config = dict(
    n_layer=13,
    d_model=160,
    n_head=2,
    n_kv_head=2,
    head_dim=64,
    d_mlp=640,
    vocab_size=2048,
    activation='squared_relu',
    norm='rmsnorm',
    norm_place='pre',
    norm_eps=1e-05,
    positions='rope',
    rope_base=3460.0,
    rope_fraction=1.0,
    qk_norm=True,
    attn_scale=0.154,
    bias='none',
    tie_embeddings=False,
    parallel_block=False,
    extras=['capped logits'],
    init='uniform',
    init_std_qkv=0.0431,
    init_std_o=0.0431,
    init_std_up=0.0431,
    init_std_down=0.0,
    optimizer='cautious_adamw',
    lr=0.00235,
    beta1=0.9,
    beta2=0.98,
    weight_decay=0.17,
    lr_head=0.00621,
    warmup_steps=217,
    schedule='cos',
    final_lr_fraction=0.1,
    batch_tokens=[32768, 65536, 131072],
    seq_len=128,
    doc_mask=True,
    train_tokens=305500000,
    steps=3991,
    dataset='wikipedia_en',
)
MLP neurons of a small language model. Each row is named by its layer, matrix (up: input weights; down: output weights) and neuron, and shows model dimensions 0-159. Each number is 500 + 25 x the weight over its row's rms, rounded and kept within 0 to 999. Numbers have three digits each.
A block is one neuron, or neurons of one layer that tend to fire together. After each block is what it responds to, as a language model described it from the Wikipedia text at the highest values.

L10.up193:529493491506502529492519498465521487512447546468468551524501541489483527507456525518470495512511516470459481524512487526544467485533524499499522476541506451489465505528500501496510569493513528483490528458490485509527566428450491511491469487464488475453509452508490491524519472491531492497475544502513530481467504506490511550500519515468539495500485465490483495491513504533456497499495514497513506509486492485530489482524523461498471500497487504520510490529522467506535508478526468
L10.down193:481519473486497545506497473500549526488518553524519498497501546497505514506502435496537472467467512521492487531482528530437512503531492512495515467502491500464480464473508505523486514507492491496474495507486516513517442521489533490507492480499477480487495525492484520510541500508518491493472490503465521484457548529524473513491503506473495494474492523493504484549510517516529534468456505502444479522520476428546460450500521492479499505477542475504460528471537542513471527512535502
L10.up241:552480490486507496506522503482489537506500526495471527497535494519503480540520492561510515462526535479469484498521451517480513504530533503465490473550530472530520486512508494462475499540522508525495550497495508443487499494503513488473509480546491536484500517521515507512496500455507526456478521492520485470509524515483512511480492537439510540454481451476530489474521503515482514463498525528526520484486502483495501436471539487538517510514478466465549506534508499493444506511513508
L10.down241:501480481522504495551462479472559456509482542493461479513468520458540463516492458515512460493492478517507510525476500491495514498481496472487503460490472508485496463479526532517471503485492522529499465510511488474498501471507499515537510534500499481488458491505524462491530495505498479468515512503467539484529497524511476495533544548500492507483473527474511494550520499502490511534517511497528515555526541510557509481527529502530489465434526505489506536524498522451503528464457543
L10.up433:544501490506485516510504512511479482531538527477491498568508493504484488499493497513504519474528468523485500506497460487498421493537518479514517477518500473494521531509523510442517544494552489488475470488513474528498510459505530510483565517479508481510502484445490476518507489473525525480463498518552552518510498518493497480513503483490490540500501447531490479522504531510506525469528508551521485519491518544495506467533498486522503546486479468470527474527537547475520470490508461
L10.down433:525498543521523513474526508500502483540485506499491476506528523543493528506540504471501523526506488482511509536492522518521476507536515544498471452537510490456477484466479525523472501483490537468505488435516527471510480459528497493524515500459448488478462502476509489473429511502474508510566551542506483498513444506542535521510506498466493511526528476473485538537519522503514454507472481515472459506503525510497506493516509526500497518495507509460491521482496556496500500477480498
L10.up552:499551465521501476495470486546498532496511508449458530518506516504497475489490526555490511470514529491515526468479475534462476488485512508484505483501492464477483532518471509512505569516539473492534524490485522491505518454509538534517487508479469469523487488462548502521481447500521447505472506504518542510481493538476527497473513556498465484475503483501477471464522518498519521487472511531541508533493504514513489479516507465498510489503543502484520467503555475460482536500539505
L10.down552:509481483524514477521520478522488506516514492453510524479525517465518504480505472489442496532498497522500517491508478432521469522492488508463532487545495483493538509498526490473519502540491483535514519536473511544465502461551479515486530495486473508526519533525477520498525538529498518472497483485469486456469539557477484471498502460480477471497504471507572517492536484484512503549519491531485521520509531499469504495478461485505479480531444477499467552508515512483532504528482495
Word-joining punctuation. Hyphens, dashes, slashes and apostrophes that join a word to the next part, such as Franco-German, Saint-Étienne, SECO/VECO, lake's.

L10.up22:496520504531518491484489570550516529473473501464482521499476548490463495510513507549509488451465515523467504503476511529517507496533531500475522491499544512498490561482496536509514549500520510477541493510505493508535507484521494458504502505487447490469530459510469500451551453505509476509512475493468482504516468509527495544544487522506480500516457492519481521528518461534503487529504506505505476490508455496539481449469534490521510483519491540494545511519459506510526512513507507
L10.down22:538455506456507534495530531507489488510472505473507447514498507481501482466518524459515498525466498505499497503469522491477463522527486507419481441509469494516524484512503494508501434548500496513458540492476538536486515526503503530533489496495510546549482471485540476536508493504446504477492492503507514505478493470476457520441499436508504472479521523478489468477506523446490493513496484469529515502472518480484495482506465492499485507511498494464501477503469530493479534500494505
L10.up128:503506523529502478500527482489498488491514505480478498527527538511510482498500509512490530527518478463464501510499480517525500503518563538479479494476528428483506507492497509496518524478531521518541548478489463483550554515483495470509471542496483511477518440490507555491486458505456525504507498481474547532508498525477509511479481518523457490519500508530512529468516492501487514515503501481518479504510441524508482492485496478488494477549501529459535471469447526435487445486495516
L10.down128:480477514480492489503492528483515513525542513509472536512506504514518509467519501514564463490518503465471489503526490436461472540529509480463525544477529501522493445491483484518479479496490498477531517508509485538496512500448515476536464527521481463524541465494533491505467463545499527522516524488468505494525520513496531479510468470487513475506498521491493457464510515535549512506521490512525510541475530458506455505511494527503532523507503541491464552448516513501503505531503529
L10.up160:494534460487482487535531511551488494537479525471520502515482566474468506473526498513514464478529485539498501513477478487503525503557539504552544520482492475452486499516502511532494506468553494524514514492498500510484521502486482505495474497519468476504513508554516496424500512506437488536521509499450506497499445484511467522513489558502535501493500483548498522488507491542495508481522530481540474480499517466522510456516499467479523494539480500488519542497510506500488495492502481
L10.down160:494482485544514479468497514498517531481525458480480486516498484514520475482499477479492505565546504489475522538521487482488517524472463490490475452480488493518491538481491527507454501486472474497496545491498512478512465547466550474482534500486533488483462503488450525500519496539467469495480448542518476501469509506502506543525519495505470494474467498505527486474485446494500520469546501511454489567461520490500498521481520520494509501543465531480516502483481472452480499477514516
L10.up600:507473494523515489474481520494522475491506482472456526519513489486475504515470557571511511467521507465511495541489474540503508467482501515500501468484518491482502539522480536540523498495526520495491525483514497535532507516499484458506539514530510477495472458506483519537530479499524501525494531493498518545525502481445514523520498515475478453505488474520471499457497490525537459521551497530533549509528478485531507481534501487475491470498446508501520467487442534445520501528521516
L10.down600:465507477500499519495477495513485514486473500478481470495483556508469473469500495528486456510464491532499507483493456542478457498523504515490529526471504490524539486502517471469527545526472474482549499512517494473534470505472484439499421515480475511524492462504516466537513471532491508526534463511510499476488527516504485500493512495468512507488468541474478505513451525513480530494463497525482530476508475471574493467483520494459480490526520493478515499506462520528508546517483489
Vowel-r syllable in names. Second word-piece of proper names, usually ar/or/er right after a capital initial (M-or-ris, S-ar-ajevo, M-er-kel), plus in/to before place names.

L9.up576:529473520483442480489442514484538496515490531509529501481511490442504510509454503517478501515522477498451554537486478489471510497511502517565508493533491488521530483487511504504470555499434501482501508452479477478485519471497490497468520540511478489542504477494499477504526477464491472466523524510511516506520469487499546494499522549486517533454513466524478525530535493513495507512493507530502480479543466498521510493497514484514564488492534489459490477473496482518497469459522525
L9.down576:506546488491519571540540500478509467562458549476462521474483509510545516530489549499486557513471449534499479523473530458469470498498513508489510493485498502499491477495571496513503459524506527523515505482476489511470497487484445539489487467480510493489503497536536477473509475541515498509498516520469501500500504543524488505541522486468524484526509504477478537488457489494489515526518485477503496526490505522496471506507476495508486523527496488506479541496536514476491463479488554
Compound hyphens after numbers. Hyphens inside compound modifiers, mostly a number plus a unit such as three-year, 94-yard, long-term; also number slashes and dashes.

L9.up226:488505485510519503524539527495511485458467536463472536523502535504495479456481544515511504540490503549465450491483540500498524494538536477471494542493524513476462484466458522547511556496496525517525495494518508475548494501507517515482504484473520502488471494536438467521501541487503522500508501497469533482533508472499524500503506567533514460513494530497467530499492551542481495460509489491512530480511512515526520538496499492515548497487513553454507503485495520499498508508474491
L9.down226:505508538523533493496489471499562539494493481533488499512455504491482511512538535525552484512528507505488429536491521515522480498511543525482519490542523488513519406501461531487497494511477515465502509507493506546495512467467527513469540511505483530457513517517516485514519500496522462531476479502477515505520504505479513522519484488490497499514543484523476526501498519446465485515501525465444522514512498497547495463491476495474488513483543484534514473495472522436497522508489496
Name-fragment word pieces. First or middle word pieces of capitalized names, mostly given names, before the rest of the word is complete, e.g. Geor(ge), Ed(ward), Ch-ar(les), Le(e).

L9.up219:515468470547505438477494488492532521478534530472520507456434471487485525514511465526453492477507498522463484507468549509523492507493528492510492513506493520486488498527516523448494474520530501524512485508480507514554493458494456488500467462475446510493498502482465477518505477502518483496512469496519542474503502491463488512525507575498516512488468497490493513530505499545519516521474460501534551451495526499504497542496503496479465483511470516467505486548466484520473513481466502
L9.down219:525478487522464536496515487515475487515467491505538519503509531486543480510514505496507531505466500448502459474462470461543523546491501493470478456504509551491507539502526510476495516479493498489491522497488535539445468508522544478469454510522504501513504504511528477455480461567530499480507490527479486484506495420511510506476494506485504530480528518514525520493515488499476503467479512509453493526538517485457495468484546500494501465461533521522488485506536511463534513468498490
Clause-linking words after names. Linking words right after a name or noun phrase that starts a continuation, mostly and, sometimes who, were, so, or a verb's first piece, e.g. "McDonald and", "Steaua București who", "was s(old)".

L2.up30:488509479562484447566499494460548511474455541501488507538463534520475535465485497462449527470522466514517509501494486463461519516499493461498473537485496480464455539495513522481502510454536524498548482459504502477497491505490491513459478478514480535497518504518479502493468510509498515496514508512479540491515512494460482466496475462501501513544487469534524494510521492554483473488478482527483485457501519501487505511490471508507514463511519493477516534481549483476518522532482511
L2.down30:526433460499477514447503467513478510478515501484499509485507498475489511504493530507499465469500497518483501485505512474483479517512475537525486498511565531498528506509488513501511498502517499457481514531518469522510517485534511493492492478509488460502517516502560503530494518468485477507484443508513487492443535452511576494470495492506479512479555482488507504473501450484518457541503481530538500489496499546495511506499488496517508529423440506513487496484459499478491457452520502
L2.up59:526497504500487483492527484475539518472505513507503496492476525490497498520500481531480499469464466467453529476491541490515528476451476518461530500500522460509557523517481504544476529499521539498512521489549516534503472488472517456485497513489517472465449464483506499521526530487493507492522443501524483489530509494546519499505442530500504531467463507505504507521504506527511516510490506495509471498495486481486523509477503475501480555543449520463518544538528456480549482459462508
L2.down59:515567489552522472442522486519520488505480488492500493501485517510510453487480504516544492510521499482472536503481479517501479500506514515511480497480503552459500497473492508450460516520543522531457502485459565487498516497512452534529493459516541491501512490513505500467506503513533463498514483458501487494481474495441517455541521542515493508515496488485514513502511481467540487487498503481507476463508465521469494486544519506515576493485470505496498521520510553475505472540490487
L2.up542:482468490545506504532506512457506486442484519510495509477479513503471523522510508550485493467517487546449535471500482458520479498479502502472520563489487456497505513542462520484493529472489510532511492492495495491503529495500554478567498521509518468471464474523459499488503480505496470469561488510514489497497536488536495508478462523512514501518481482527488478502515490490451517497492505525539496490525525487462496508474460459495528486506444515502526455533517481488546538497523469
L2.down542:529465530482493504489489514514494483562508514481505494527540481503488490491457491538477495536496458489505487550469508494469508542448438451507485510505503492517504497502506486500477504496520482512512502483510461469523505495481477469462491495543502504500516498520437516520499486456512461441530451485498474498472510485482502475555474469501514513518472504539485450526463463489519475469533476515495565469498526536517484471494501503494490508466483473478468487552494507482491497508519463
L2.up631:529475497523515457563503490511537523441501541512505531503489479526515508527493505500441495484508460504496500494501458483500485450490493525492485515535485454506536503523489544461493507516526510502519456468529522452472483479488477458497460515513500540477485499488525478473478543511484485472497509537509501485482541488447492470495539481484509477504484531500530456495549498550513518503478499522517510480541537457515479511468502472514513494523445470466501501516499459512522499510515485
L2.down631:501465484503508500486502492502510497523522517467520484468491497530500501492542484488495466485526488502503548534510549533456504619501453486494477473481503493514475515479529491477480493497487521512495499533502512515505482502485504465514482491553467511459535485508494506505499494503530470475506429488505511435516540417526536488506473501510493523465558473502499513473498475536491476483499479511555520467514492495531496512492484497514501497504464503516511491483484490453500488488520510
Coordinating and/to connector. The words "and" or "to" linking two items in a pair or range, especially between years, e.g. "from 1983 to 1989", "2007 and 2008", "nurse and author".

L2.up85:535520497491489492568478521491502510502499537491484499481486523482509532510495488494495498463527508553456495497508490472536490516533485487474529487519504452484516541505515511497486503488499533509494514471468459479502551492488558520547523525474481484483474473511474509503520461478464466477528462497515530504516482536541506506508520543440452542483452494509470464452484518504504509475515511490557497504511483492484501476471464492550562502474506510483512519529481521502507533528518477
L2.down85:512496526509527467455517515499468518545518469492539503467531486469528463471559503486509502520495463474490535547489501522465510469533548490495482488472508512462515471533504513513500501529501489494491502505453490512491488533509491528500520510503466570550538511483474459508499479489499540492532488540510521512528522500509470494552488476500470537520479462548479548483483500504499497492535490509544499504490500516475532527516527519498486489504454464521508497534485517571491515488529506
L2.up197:512508476495501475549485509536520511499548532463475513519478533498499557493469483496490500483517460518522512503471474492509486488523526502484521490499521468480531566495505494549464500460507515507478519477540489469487513471490517467529518492528496498478490475481544456507554473483443473481500505523505512502475461514501504509470489482507477503491514504538504498505529483502494519446500517538520418508529465441514518477503481500451485495537494460496497526553496495503469499471466492
L2.down197:471515497483517499488488494512461512498561486456492485507538504496491517440525508519520479515471503459505517492513491510479511531496540486493565474483479533480503452567500503512516494520511528492445471545485485489518508519482501454483544516453498518531510479509513497547492461482473479441499494503480509479494535482500527533522476486503507491491528533472514493439508519496494504518507520449516480491494474526519492518486511511474471486519534509550473554514559481517524479516515495
L2.up235:562501506491489517531486524472533489477491531532458518513452557498512533542497515500534504502525464523498542517510499476522461491518526481478530502509487460447549526508529553497513537504513494509463491497491428467480495501510523500509517505522484494485511506479493512482475487477505512460532486480500497482499479492508505495493506483449462528523516486574484484496493475542469516438497530539482514509514476539490499498498516494528537502551510491515515501504482510528521448512535500
L2.down235:452464488520514511493487460523482492536487534477480505514543488476557495505525489536515480485493494516462500537518452494525520521509501486504482478519537502521477497494478546464431518457549508471539504495511509499467470494492545549499531499538492531516533482461501465523469475513502503508509491532532539493491539515515499485472483480499461483525518483464534513493490494485474456510547503478498478463458516523483505469512523526501503480539462485484508500518508533513532555488480481
L2.up287:576534521480494477537505485519505513488492538488515515537473493475506544526475499506415498509496523466466543520535469524506512495513469483520513478553506477472491500480521503518462558511532493513498542501546454462509526497548483493501501506519481470497508484515494531494537531483477484476490524503487516506500516478495518488488537548495468503478472493528457510504489479508525508487530512524510485529543523463484503479432517496452463485520494495501501472521460527498497508478509505
L2.down287:500508495451513516492504523522504499556470538497498492465556505499483433496474517491523499538509543514499493531541507470512487519505526511467511441483492479490513463490506494495467495498496511507506534475477519522467479448484502522507485488491471543502539471490511491538490503464560494477498506470466529460481542497528513524516499508505513544446519493524463521469498466529473540469496510457518486482477478475537475496510519515519535503507524472543476511513535504534476504496548482
Word-internal joining pieces. Hyphens and en dashes inside compounds, scores, codes and year ranges (peer-reviewed, 3-2, MiG-21, 2016–2017), and the piece after "pro" as in pro-t-ect.

L9.up319:516530499531462518487483484479490517496483516513507513519450516443509533518496522513525550503507460534443495481459479536498470512489493488516482493561507496458533511514482476519527532482511543492509508475521498465561513476552472458547487480491474486530483498482531509488492465497474530487479495521468489520529528465442513494502532492504509517490464525486489513549504531532530540507486471518543477524539510485476488482478543472503490513500504507488526516493526527539485509473508517
L9.down319:493497509533494495505515361491486485463503518501517506526493500499503503471505489490494485513544518497493492500512481513500514491522510502516478488457515550533506488496471494483556467502516506539506508489506488509498492492497506492508489497507463483504511475499516482492510518628512495446505457500485533483512520398511505520480483495516494532500483479507515493504518473534501504502508484506505502505519494536436516494503491494500501517491475491510485529485511496511451491513483489
Quantifiers before a noun phrase. Determiners and quantifiers that open a following noun phrase, especially "both", number words and "of"/"the" after verbs, such as "from both sides", "contains three naves", "a group of caverns".

L2.up63:508510492506486487547491516496491520524521554501499512513446497487529533503488542519499520535484514549449529536501467519513503517480513524551470499538553497473496521531533500473471511516518527499481548487505502496498521490462457494523474470539452464509472492521513477444513466487508495466512505486486507521471531503470475480495507496518464501541515543545507519478504512489497520488466511545531490479480521472492510482487481491512501519547428526517507450528532496506490478509486465
L2.down63:469511492513521503492531506537525497474471534538496514513522475500491487499519522519486501506446451553527550509508515545528501515528531492478448450512479471528515503514471459519508440503507505449494480517545558485533511528510496470487455503508526496516475509518519480517511516493518506514508483501513497501515488443477548484572499519482518528512482479504502522496452486492513456495482501502532491535514497510463482493538521523509494485472487514483484547491465482470458531488474489
L2.up111:560520495483474441521516464486510509508495506488510531512484485502516520536415503490477512519487474503520528564461498498505478455491514501451501480525533475505504530475484491518503520506501524509510493510466450535518563492488472503501516511537457509524452512481485492513533476473465496497515524525480527519462522480498495450522527515503511452502527470553506515498505529492521526519525517492483506511530559525504520504521464490496477516504451500491511476549499518513520507482496532
L2.down111:458458518493496509481516490464517450519501481508518477506501470496502446498519515486473548494459540492513516526472519490476495503476475477547476493492513534460438533503488483511517502481518496553499488516531523489551457545518511497519468512472524515448474506533517564499506483489504534529486484526512507469483481421491514518501485487541473455482506484466471500469502467447515474499505535510504464492495480512463498509537525479499479502485491508509534506481476515512524511516523483
L2.up177:498486476508492473492484505483542570481483491485478458530478522472516519479478523535470575528526466519505495553471489459527515471505499520516461503519522510506518530495484507544483468500499533519515512476522501547488498497499496470538515476554510500547500508528460464510491455501515521508514527454463493462498502484452471470467500517479528506525496556501523475516498509490501537483492467496477496459485526559535505514489538501505506532513480496493496481481526481496498516542491471
L2.down177:498489458487512527513513468489511509503529496487556523488486510479483512509499499532476440466537539523482519472504519508489468482503457502500491488498482478477504484482534540508504516472488522445491505561488538503496496520524437534485495486506493499503494501491482461495548502526481481506511506489518488517511497438499491496495459547518463496577508478516431513541520473525453504521471504546494449503536478515508467482520530522515500520476484552485531500476483488498519511500503519
L2.up297:503520460532465454535513524516508496478473551510502514496494493493516495493490490523508509504488492537482474530477482450526485515470483481500521519495528498512549546539491498466495480434517538523518497474450475505515512468465479544487499516508499465469501489475533453501521468468508516487505518515495525542508521506506459501517483502490524510489481512510490505497571511508478516497493461465510523482464546464524467494458528502492469537489450482513510457495531510516510486523454560
L2.down297:434520540529507526503537510516444518513519503521500496498477519509512501500499527555516494513531434513461519518513485539489495498510534482491464471537527545491468521543494495477516467476501485461499494487535491479498506531508504430529463496526494517501529515490511490529539460498524488479500497488541539512476544483493500496497468498520469545523552496479538500479527519479468471506507492516493491519513516540470461504520501502467475505477439523468466488501497509491531497526509472
Quantifiers and partitive words. Quantity or partitive words opening a noun phrase, often after a comma or "and", such as most, many, two, several, part of, member of, the.

L10.up30:509486541488463499506521508494527529521526492529568508530522496524493511516503497510478505501525472531466531483445487495514512457500503538463510527514498487473468530510475508481531532516476471472532526494516506529516536476476505499549487516538497502455522522487528510515575478491514504523497499514506456542509517485472485510512509504493516536464483543488536514499523512511472489528533507499498498478528495550521485493502513468515477501487459525430512526476469490482460563504493449
L10.down30:517501462518539459549490520517509453477488473533506495524543554499505514513527519517499477509486506465497509521497482504538525490496543466473472501526554511488499524503526472508491469454445506539543463505493511494541545470519487487484504536512488486488532490472541491519463520551496511482577491489495517556522487465494478494495500481499497501484478508499487529489474518512502521500472442556493533490489530518489511510498490454492473531530485529486500494506516529466501495463488488
L10.up89:506464518504493454557525541518502523519465498510539485486458505484485503445516523517475520484523480519514527497514468522482512491501488508470491508503463524458480491504466515480523464521495456498501517460474451523553533483503513527527537508527501462493489477491474486507518552465512498499502543510478537552442513495498478495519496498470485513548490515491483499474497491476508545518500470527497479500502520526498530522525561487493481490477469545477503500532540551497517453503524475
L10.down89:483508518517482525520504502487461500537479528482527517471483467506502516539490496482489513478495489508518507504534514492522464481515486520527553455489528518548527525495472478514484507484537496542488514486518514500485511487516450431466506461472467536490494487538529541524520478526547507510514473504565515449533486468497520509539487521517529493475530463472460520458555509528523509486492499496524535458516523514460483480507517504485508519513461481457487488474526479485487513530529499
L10.up90:543496514543497494524534487501536496475493529506521517528498495506485490475522513503479535501494471528445502504497492507509519449503490487473481484524500485513487492542515489487510491469506512456492463465515523552532550474470468459534474519502473498444517503459509476504541497496510456517484536541472510492475473496457470527451495561472482496499453474482527512504518494524496548511493511487528489541519501551475487489502490442476523531493451499511486455524477490504512507472520505
L10.down90:467498499490519523508480476475475516496506500522494480470493508515454486545488509493516456509519498499536484497518554487507454538500466478485532497455498501525467493492519455526500483523518471512510514486488468518482463543506520547491471453501496497537501488485491537509466541602481507483487481495523487524535504501497488483550515513531499488531540556492475506492483529472520486504509473478506507444536502496507520482475487524492490488484511480491484527487490541515464449540463530
L10.up226:516537536499518494495504499573470513436460536469530510529432476528512544517477549510496521514487479509453523531460482515493553510496523461489476495526516499496532476527515499522490496473514502532497468444539521514499516450478485461507517429481489494491510511464509465485496508493494465498515531510502504497487504496508517455498533544546499532514454521520493533487516511522508484524453489508518499498489485528492461503520527469500510496483503501491534472521503534506495504503476491
L10.down226:464526508472512475512556473470477512496509501486497487493519496494553481521480515488457546519498495526485505486509524508488500492516471497483528498453482524480476531483498500531515527513477496495485536478507503513461487496500505508487468536498466492507523526533483580522499530622526489509482493520470544489452466492532514519513495517510532493480485491496477469514485488506522501499494504532506550503477482473478485538489533462512503510514489470484542490471524565512533478481485499
Quantifier and degree words. Quantity or degree words opening a noun or adjective phrase, chiefly more (more than, more common), plus much, each, some, very, just.

L2.up281:506516474536486479519485541476502526486529551508483487499500551456542523489499558502503547520528508488455492530481505487471519518491542465503483521543543499502527508511487535516454500524510504513511520488532512502504539489548479538467509517510472500525511502565442510487480479494504480511556560513482508482535536487503497494485524494502490505529485526482474495481530507510512491475488452504510523493485451499510531492463537436472491497477489510517513476461486507477506478531524509
L2.down281:483517497532450560443518480488504507505475526515469495544491540508509488529502498472490519524532508518437477495490518517480541511504496541510465515477535496515505506510481485547468532532474480522499494538522507538460491490510521526479496503459498495529486481472466522486481524541509493485482525496489470488494490555498508511548502518504567522526478496460564534511513491514524472417518486489489526508503492486505481509515512538504521492490522516498548478498500509535467510524516509
L2.up368:508486465519490502515492516506513499458502561485457499509446561470503510514492570502527543523495509558464521543495533507488504511523504497497522496503487463435547571508473496513477558515513516539507497480516514476505526489479458491497505526488472502494454501519500457497498505491513491527525528495505497482478501483523492475484473513488495558480470531522542515494521493512487515504483499543540504460507527507523505498479543497458506507498507518455507478493500488494479460528523523
L2.down368:475488492524434489508446510497495500480490476451501521518524529512502473516497521487526522478467498468517503516502521504527504497511522512470507527547523520483490493527561504534490495514505484499464501551476485507451524563511516473463489496465493538466507483500496504492507481558483530456541473527479506455449475499465529531536490550506494528534493506526498515533475562503497528521468488470477509531466501511505494502507521534555501516477511469481511506486479525498488490490519472
L2.up443:501485487536493513499511511489522503452512502491447498496488534453493509495487529505497513507469484508497515521477521498478517510544540505495521508506518429479482489496486534469498530486581530533519520498506493509569575461504485512489481523490466514523503466515485491522502514493471493527524524489488549496534494477464511449458478488486521480506455522455528548484485502494497482492465507522528512473550463532525508522465530488487476487515483499533490513491481513451472494515487510
L2.down443:441428531491506486544500491487502486466477491487510469499484488498531467481492479512515446463497470510460491489514469487499494511483514509475525480462486504472468465508520523549491495498474517489528521499508520506508539476459508480529493476462464564469480527448495505516527488547492539512483453464543534513509556481499536516454495509523490491515479515488477468491484501459484504480501494557562498509460519493496509494487491498527502512502488535505512502491512508449509514495479474
L2.up586:577527494491465518480505512468525494460464489532485499472501572447480529516445556492539508518522481484486523513469525499487513469513533509464504481535519470505521508481483484529516520483478500511534468500481502459531486497490476499490521530552468510534482500480454519566523489480506450487512502491506529494534510491552498483489486487515524466507491484497508475547490486532534465506480490535500474472520492516471527510503515492525469504485529503526504510518505477477532476516535501
L2.down586:470498536522468514489500476473487491482474564518501496486505490470471493455529484518505464468455518542476530469534491533499512500472509529502492501511544534493472458490464504512518499496553475510491511571496482527513469506460525502517512505499497496510485463568503525494530492531534497550518493508497513473472522470488528530526523478477510486523520521496531470527542507440498475458528508547482476523468529523483464491515490495512473525506467538500493497493481544510479485511492486
Word continuation after initial. The second piece of a word split after its first letter or few letters, often after L or M in names and lists: L-or(ena), L-ow(e), M-other, Bir-ch.

L10.up343:550481489499511483475536489491540525491543488507513496496464511530521515523495483515433498491541513528467501548467465543513484505493499504502515513505501476530535459523496496473491536496496483523549474482527506470503467499486505456509486505540442458490496505539495428550541470495511451487484462475500495479513536483518500538511520550513527477531464513539504466460531513531520492507511499501527508469518492496509465506491499469528518537503499523481511489508496531506504465502511460
L10.down343:476471514488496498496500503522515532544490495462550531501534459543497498483493524493555488553487507505487530478510480479498469530491513489515520416476513459474497537487510536506489486539505507504506489482469507481455498472463507482465469490514537500474515514482502513455468461527533466492529489506490512488495475420541498488462512486503459549451520502508489510492484505490502529489494505518493529503495495454512510497475520505514502448502438539534506492515509519470501529492505506
L10.up490:493479507512488494534496512465505527465548490520516496483467480477531521514493529524479478466497487474457508534499528504496497476512470500503499576549506466514529529535504493510480541531541494532502466465482504483468487461490528486482510507525482456470492508456515456484528506489539474485459521470529514496506543486496491499521492503480502512510544498525499464490525491478478512471525480509455558491502488527507491516454477476497431499481486510461524452525538528499517487467474479
L10.down490:493483483503495486496481514505481485480480487464493506520500482527532527477491491526488483523500479507537547493515512537498531495452519497475486456471502488468467508537495505475517438492504496493549524496533538493507474561486470519523534476486519472504438517510540531525498450533520455513508522525506474456509531470512445495491467507478523475497504504459529468488482510475475541538450498499482455528458517475525506493497498476504513524513480511529529563529518525509504499498473506
L10.up498:555461489532513511565523508473497509424508510500549521506507481469495512514495518515476535529517501503486539518488481516517503498520506479488488461528487497486477501534461509453510498469476492509528490522521551513518503501553465493491467511510508515471505476482496503484512502493507435506527479485487492501563479489462490475455501472474503533453468498510534552494503520491513517526567486550510491525520466492477543514503532462511529494503500507509501460512518491489459479503505471
L10.down498:494501531495490508495483552495501531565494482562493497558522535490517499519523489461512504516525519517505478520524542550472482515518454497513494508505535496505514512519497468529490505512504514499491530516492431500517511501477501510527496494458496494515467505504518501478484449519510552498477494491492474565464526513520511525507510496491483511510478492557474471523464515477487495482454487498466497465514488491419484513463510546510445519477463506501545517506523522522505523480491520
L10.up575:512501500517486531507520495511506542503498511427484518490484521506515542508485503545486497476529478509472515496500477517476507515481472452517440450488533450454528514481489490488510514492563520524527506497538481467529523469521529510541509504538470533506544455498504480505486511493533482510490508503505521501485498487491492455464543523483499501487494488483483521462509476532497499443521449499530495506520471511494475509492525490508541474516437492447537487469516472500515550526496495
L10.down575:488513524565506492471482469493451457477475492519534532531504486498496510508557502512512477493527533504491447511534506497531497514508521518479539477474500527510472470491519479499469495488487524455512475513529489496523537518547470449543494506518454498466493503514506481518501485489519501461513461515477475497510505494558519530526480542494530529520511484450498491504562514542493482543475517518499495533546471496470492537471485457512526509458536504504503499469473480470495511496485485
Coordinating conjunctions. Coordinating words like and, or, & and list commas joining two parallel items, e.g. first and second, eastern and central, 190 or 191.